MLP neurons of a small language model. Each row is named by its layer, matrix (up: input weights) and neuron, and shows model dimensions 80-175. Each number is 128 + 32 x the weight over its row's rms, rounded and kept within 0 to 255. Numbers have three digits each.
After each neuron's rows, "fires in" lists the words (lower case) most often at its 100 highest values on Wikipedia text that the model never trained on; "fires on" lists the tokens most often at its 100 highest values on Wikipedia text that the model never trained on. A number after a token or word is its count.

L5.up201:094121139115049086114156156112062097167184170165109172115092152111138170148143129191177185134179099143129137087162076119123233178167097117128068179178107147123125158158137102095096150118106152123128138160083110101074112208117114075127178140145124120117155162090134114120161114131188157166
fires in: "and" 46, "that" 16, "at" 9, "of" 5
fires on: " and" 46, " that" 16, " at" 12, " of" 7, " per" 7

L5.up374:161152096143048091147073118134151153148128149194138143145099102137123151154134109121087188155179107151160152137107098107129142152134116180156110084151111156188013111189146165140121123090136155120165105117129066152137103136150161127143166103116125093148105131137122088120110127154083157116
fires in: "date" 16, "city" 15, "location" 8, "cast" 5, "title" 5, "located" 4
fires on: "ate" 23, "ity" 15, "ast" 14, "ation" 9, "it" 6, "ary" 5

L6.up334:168079112142083093135079147104120089158129184092141157083092126133161168046150133112165140163137127143094152090124100123113156143123188101136113181161094169077139086075080105172128097158147154125163126145129135090132118145079143128088115132095112105124148148095200056132098095133179186139
fires in: "where" 15, "who" 13, "what" 8, "when" 6, "together" 5, "platform" 4
fires on: "f" 16, "re" 15, " who" 14, "her" 9, "at" 8

L7.up961:168143177154079088174159174120147162176173201167113104094167121141093134145089063004088107155154145084142127148089063141089122150163124104189129212159162183105062177100184155090044100167127115131200064110090133158108143123103163173064076181127133149099119151082123132078092134138137165158
fires in: "championships" 19, "championship" 8, "finals" 8, "final" 6, "camp" 6, "champions" 5
fires on: "amp" 48, "inal" 15, "t" 11, "at" 5, "ound" 4

L5.up214:147242089094119094126132158125113113153111114146107128076126133128102187156166126137055148167156112157160145089107083100080123146151138145119109160128208122094093103083137100123091114170151086128110123124061123112073120193170112087138119144061094131130091157156136091118156121146161118117
fires in: "baseball" 19, "gebhard" 7, "original" 7, "website" 7, "originally" 6, "making" 5
fires on: "eb" 36, "0" 16, "inal" 13, "ing" 6, "ough" 5, "1" 4

L5.up122:139112130041074068148165118143091120178153110169089151131134086051229136113127130106117163111135141104209125135095071138073118156092109119178095140157116147069118147142134135129091182130115146163152113153096158087112165127159142112144116130126122117108117126140135163115157139111108174137
fires in: "would" 17, "while" 11, "who" 11, "wiwczarek" 9, "will" 8, "what" 5
fires on: "ould" 17, "es" 14, "ill" 12, "ile" 11, "e" 11

L8.up36:086082100111092071173115136137125126136131129146144180133148117135118147079154090140149122117161086137171132111110122107110088168127085178186080181166163165122069149123115122181112140108132111139149115104069168137103076144100111142105154077103153129123113183113180081080093137167106172174
fires in: "one" 13, "april" 12, "city" 11, "candidate" 7, "date" 6, "municipality" 5
fires on: "ity" 24, "pr" 14, "ate" 13, " one" 13, "f" 10, "ct" 9

L7.up793:123167106128172119107095177186131069123063108194044097061069085089129170098103110118146150140215137117083175135060122143114179138095131158148120171110098097105090106154171103148134121151109081124135107128142126112152147105118104069136060135068108147195125156127131135097158154157189131104
fires in: "of" 47, "life" 12, "during" 7, "king" 6, "wife" 5
fires on: " of" 52, "if" 19, "uring" 7, "ing" 7, "el" 6

L5.up664:148132148125163067159117200140084146112076146174120095113175176107138131108106080153151105061104077151176139132123145130157145115129130200180087089087081159143117110168087156128148087117125139095151128093129100098120081114142143140121085113126118107118111090106110067124161061155089180117
fires in: "against" 14, "london" 11, "region" 11, "level" 7, "advanced" 6, "video" 5
fires on: "v" 38, "on" 17, "ain" 16, "ion" 16, "ide" 5

L9.up297:144100159136170127146139106149079164104135126146122117098086107159120156171124058133194079098095141109105140125155129121158155147120077177144077144137121177094124161104116109105180193125125124156149105156060120084151187183150111136048123122098131132125079131163127131119083104104077129166
fires in: "that" 17, "century" 10, "final" 10, "championships" 10, "this" 7, "war" 4
fires on: " that" 17, "ent" 13, "hip" 12, "inal" 12, "ist" 7, "is" 7

L5.up724:105167099178092084112120138097137144141152154134111081134106179128140138135107104083126181141146171138182127117083053082137165114092145155151128143162184139156114159131136081130141140127116179150151106144138118150040099185132136071090184115134084110112118164081186126127151089088082188119
fires in: "not" 15, "into" 12, "become" 10, "became" 10, "if" 6, "used" 4
fires on: " not" 21, "ome" 13, "to" 12, "ame" 10, "if" 8, "old" 6

L6.up819:111144116145153125136169131159165148084145114125136111153169077134121130090128114159116161172097089161053174105104099122156145147101134148119140199149111110091080146097185082099143177164087112112142106122080132125092118146135114093075167132142033089109081126164144186098122190145155167132
fires in: "known" 17, "been" 12, "be" 11, "found" 7, "written" 5, "unknown" 5
fires on: "own" 22, "rit" 12, "en" 12, " be" 11, "ound" 7, "V" 6

L5.up250:098083130132190093142121151144135148087143127161159169094189142170127183092139095105160091131166087119125135077141130205110093120105121125175146102147111112136090096116167135194147126136116051144152096155092108148134126215148128120116094128153125126130088094140081151125147135101135141103
fires in: "three" 15, "two" 13, "six" 10, "one" 9, "region" 7
fires on: "ree" 15, "x" 13, " two" 11, " one" 9, "o" 7, "ion" 7

L6.up689:055067153116153114146115172185133102148109146146144184133095130113109157132137116140148160111119092179116140146080085124142101142148104111121112168168119173139073113138106062151188150122172166144121135115073139117109084222077127110102136174118108117185133107145203142105148173128086132151
fires in: "into" 27, "under" 23, "within" 6, "to" 6, "by" 5, "upon" 4
fires on: "er" 39, "to" 31, "in" 7, "y" 5, "on" 5, " to" 5

L5.up438:150115143140123138099153160102101161143130111171121110170131153113104124107107125131108174117130138123187084145133084110128136159076113162084100143139112204131055084133169113183129106151103181108195081108149123103100081168157150158131164138156101178117126142140201102118100091125090132161
fires in: "until" 22, "and" 16, "about" 9, "mathbf" 6
fires on: "t" 22, " ab" 18, " and" 16, "m" 10, "il" 6

L5.up566:130124128149132120125106158128150104192126149114100128087102110143070132110122112087085145137138128114099110100155105139169123115153156133141093105110197134058083072123132076110071136153163101161134133117075168102096120150143149127097155145130127100143125105147169175146187109184143163116
fires in: "baseball" 18, "york" 15, "band" 7, "bishop" 6, "hall" 6, "japan" 4
fires on: "all" 33, "ork" 15, "ish" 11, "C" 7, "and" 7, "an" 7

L6.up452:063084096149092131101146170146147116082095137161101098073167133159132119111107078133133107045163134128111106166093085199131106156095077121141131090145147104082113141145152125115096096171156142176189084121120167132124076152216192108110120159112114172129141113154155136177183151181127147102
fires in: "league" 30, "box" 5, "lee" 5, "season" 5, "lexical" 4, "roof" 4
fires on: "ag" 30, "x" 20, "as" 9, "e" 8, "o" 6, "av" 5

L10.up207:086136146077143068136130152177168136090118117125119132149089125130116105147103092131134129077091097161114147112139131149162167132129079117159125143144079151124131111085175155117150176186152076147105176185160093135067114150105133104122188162112129124164156106149113057113182175142087168099
fires in: "the" 61, "a" 33
fires on: " the" 61, " a" 37

L6.up708:080115079052138095150147165146105104081149130176104167135191104136083128119128114126145064106148107121139143055091104112115117144097110092165114128203137215076122120163131088162164167174106099155150088087127135068117136122120106089077093135167113140171097115181142159135178151123122159133
fires in: "several" 18, "two" 17, "three" 11, "six" 8, "five" 6, "seven" 5
fires on: "al" 18, " two" 17, "ree" 11, "x" 11, "ive" 7

L5.up624:113097076162087077155102088093124183059107100151126139162091115182146158214110117045132132121110136115090133162156064114091146088130117133140135108158173128134115152116165162151120107179149155176135117140112142133097087105115121076070162062147099176109126152153224160174101126157078184114
fires in: "being" 19, "became" 19, "become" 10, "most" 5, "been" 5, "originally" 4
fires on: "ly" 23, "ame" 19, " be" 18, "ing" 11, "ome" 10, "ost" 6

L9.up685:173123120180134122112144175112113096101078100159067114091132106075105169100100108063102123154169124103098131053071081097117207148086151176161129195123156148135090090104160139140128130150155131136163144126074086105118121102129126067125091171109077157189119089105101127090108163148112145123
fires in: "of" 41, "left" 6, "in" 6
fires on: " of" 50, " at" 6, "f" 6, "if" 5, "el" 5

L5.up590:127137092058050077124100117124115119063161180148116171144129128161136135120129148177123080109093064120108142131125095135117123175131111113131131124180132108098118117158117102166152140124130144158128106133093137113132121195137117146085127103155106139117034167180135124083132115109120131175
fires in: "three" 18, "one" 13, "six" 9, "five" 6, "many" 6
fires on: "19" 20, "ree" 19, " one" 13, "x" 12, "ive" 6, "any" 6

L9.up54:138115125130075072130129167116148050139142124133138138207142101106116164148122076086078094083171088116134140122087108119185177145114146146126131157163131156105129102109102121144107105168112140153146131092159131139134114104119176064111120133100114213104066126092185128118141103147125158131
fires in: "of" 29, "by" 26
fires on: " of" 29, " by" 26, "re" 5

L5.up830:142122132131141112154109179167084121162098101131089162079151127158145124114084109101123154092078125075147105132097082135073071137127147072230117160169139104064099082123190095126149114110157146091133123132080096126096036132103113209135123178063110143134133161152148133142123062208144119192
fires in: "and" 52
fires on: " and" 52, "ub" 7, "u" 4, "ab" 4

L7.up349:182144065162136121131115160147157149121131174165122121100114155107089119135134050117120071063129166177143127094145118119147154118154143179149157160153140140132095084159168122127079111132097128154170079089046091099109156103140157108084161179122151162109131148109108157070116170124143129107
fires in: "championships" 34, "championship" 10, "council" 6, "champions" 5
fires on: "ions" 32, "hip" 10, "c" 7, "amp" 7, "v" 5, "ist" 5

L6.up490:129150167117086087134155117168112099117137087175088138172129124129123131145160078133172073075188161134106125096132072088138077107110107147129139163157119149036138139174186122184080199142138174146136124085096149083085108080142122175139179153135044115099139098138086143168175176152108162115
fires in: "season" 24, "league" 12, "release" 9, "eastern" 6
fires on: "as" 58, "ag" 12, "a" 9, "o" 4, "ed" 4

L10.up486:108089096089105041144129197172154145061118131144125128119072121097145078165113131142177102149138107156085117085088126186124184119143115046164162122184096181094120141105149080156146162137187109140112188192078136120062157158117126103145154166091110126159139110109158129115173120129110140134
fires in: "in" 43, "the" 23, "among" 5, "within" 5
fires on: " in" 35, " the" 20, "in" 6, " In" 6, "In" 6, "ong" 5

L5.up936:182135080080148129149103154142152106150175075097119117084115160109174162077148131163116151147112154139080089094096126103147130167119110101118098162128128173053108118085169069114083169160164148168152111170075106096103138131123130109096111133156070138204091163140124089107125103124167144104
fires in: "that" 27, "while" 20, "the" 14, "although" 7, "when" 6
fires on: " that" 27, "ile" 23, "he" 18, "ough" 10, " ab" 6, "hen" 6

L5.up498:097110173108091091143143147146126133133196103149096099131047148101144120088089135150177144144113106114157116101110091081122158139122109131141089222157096093119113175155200089118143154121169151112141154141134159117122112134137104124137169222182113186163079123063114087112137170132198138122
fires in: "that" 41, "and" 17, "throughout" 7
fires on: " that" 41, " and" 17, "e" 9, "out" 7, "ing" 7

L5.up618:082146097115098090136174087112119068090073099119062085107113148083117096174082115119127106112143164093073162143073087135136139126141150192123183193196148143092116102145118156120151224183090158108143116083088095052043121077126105064142097168109107175149146160147163176111142142133144151113
fires in: "life" 21, "of" 16, "for" 15, "wife" 5
fires on: "if" 34, " for" 22, " of" 16, "ain" 7, "m" 7, "op" 5

L5.up437:179108111055078074138151179115092117149095131141082112144140128079121120160110132070065115098183169134134171154090081127118149092120125125198110192165146168069107140173147050106140170173180164144134115158122099136112153122123120111143089129123147103088129140082180107105077157183116158127
fires in: "while" 18, "david" 14, "would" 11, "despite" 8, "believe" 7, "will" 5
fires on: "ile" 18, "id" 17, "ew" 12, "ould" 12, "ite" 10, "e" 7

L10.up368:122107112124143133106118168133095145128141149151105083119131121099092081200138169138150155132184121127124140139057097200151140109109115078212151153127087163137122131112136094101172124173177124186164133130087123100086112143108080096111110197064129132137108143156193137104132140107100163191
fires in: "to" 28, "into" 10, "among" 9, "up" 9, "about" 8, "despite" 6
fires on: " to" 28, "to" 12, "ong" 9, "up" 9, "out" 8, "ite" 6

L6.up62:086128110098175114135134150084144114107139080166041139136078148104147121133087113140143162106139136127131126106133070114186134083134104135145096106113118112146108106163181146189079170178137163124149103076102128087119106113183166151091139143117064180107151078160127140143133138192146113077
fires in: "season" 22, "see" 9, "league" 7, "joe" 6, "seat" 4, "steve" 4
fires on: "e" 39, "as" 25, "g" 10, "ee" 7, "ag" 7, "at" 4

L9.up807:108206139095162114192136191124130128184128120200080091085091179121094078091150093078070159117110169131123148158109072119172104110117128107136110155116146160180058128124157171179082122153117100104151126115135067122065152099155147155125141124133053159100158131118143082087133094138172142113
fires in: "until" 15, "on" 12, "to" 9, "and" 5, "described" 5, "succeeded" 4
fires on: "il" 20, " to" 9, " on" 9, "b" 7, "ce" 5, " and" 5

L6.up200:126135144081126083159061097145139115152117102093093156066094119133160138103103159093147144082154064113141129115123096096128144083082093111176204099168116121134104150172147109150147082179075129094173116191131095112138120063076146142149193192122129174117131104135127144174130122133176136139
fires in: "and" 27, "announced" 8, "received" 7, "directed" 7, "made" 7, "using" 6
fires on: "ed" 31, " and" 27, "ing" 11, "e" 7, "ade" 7, "es" 5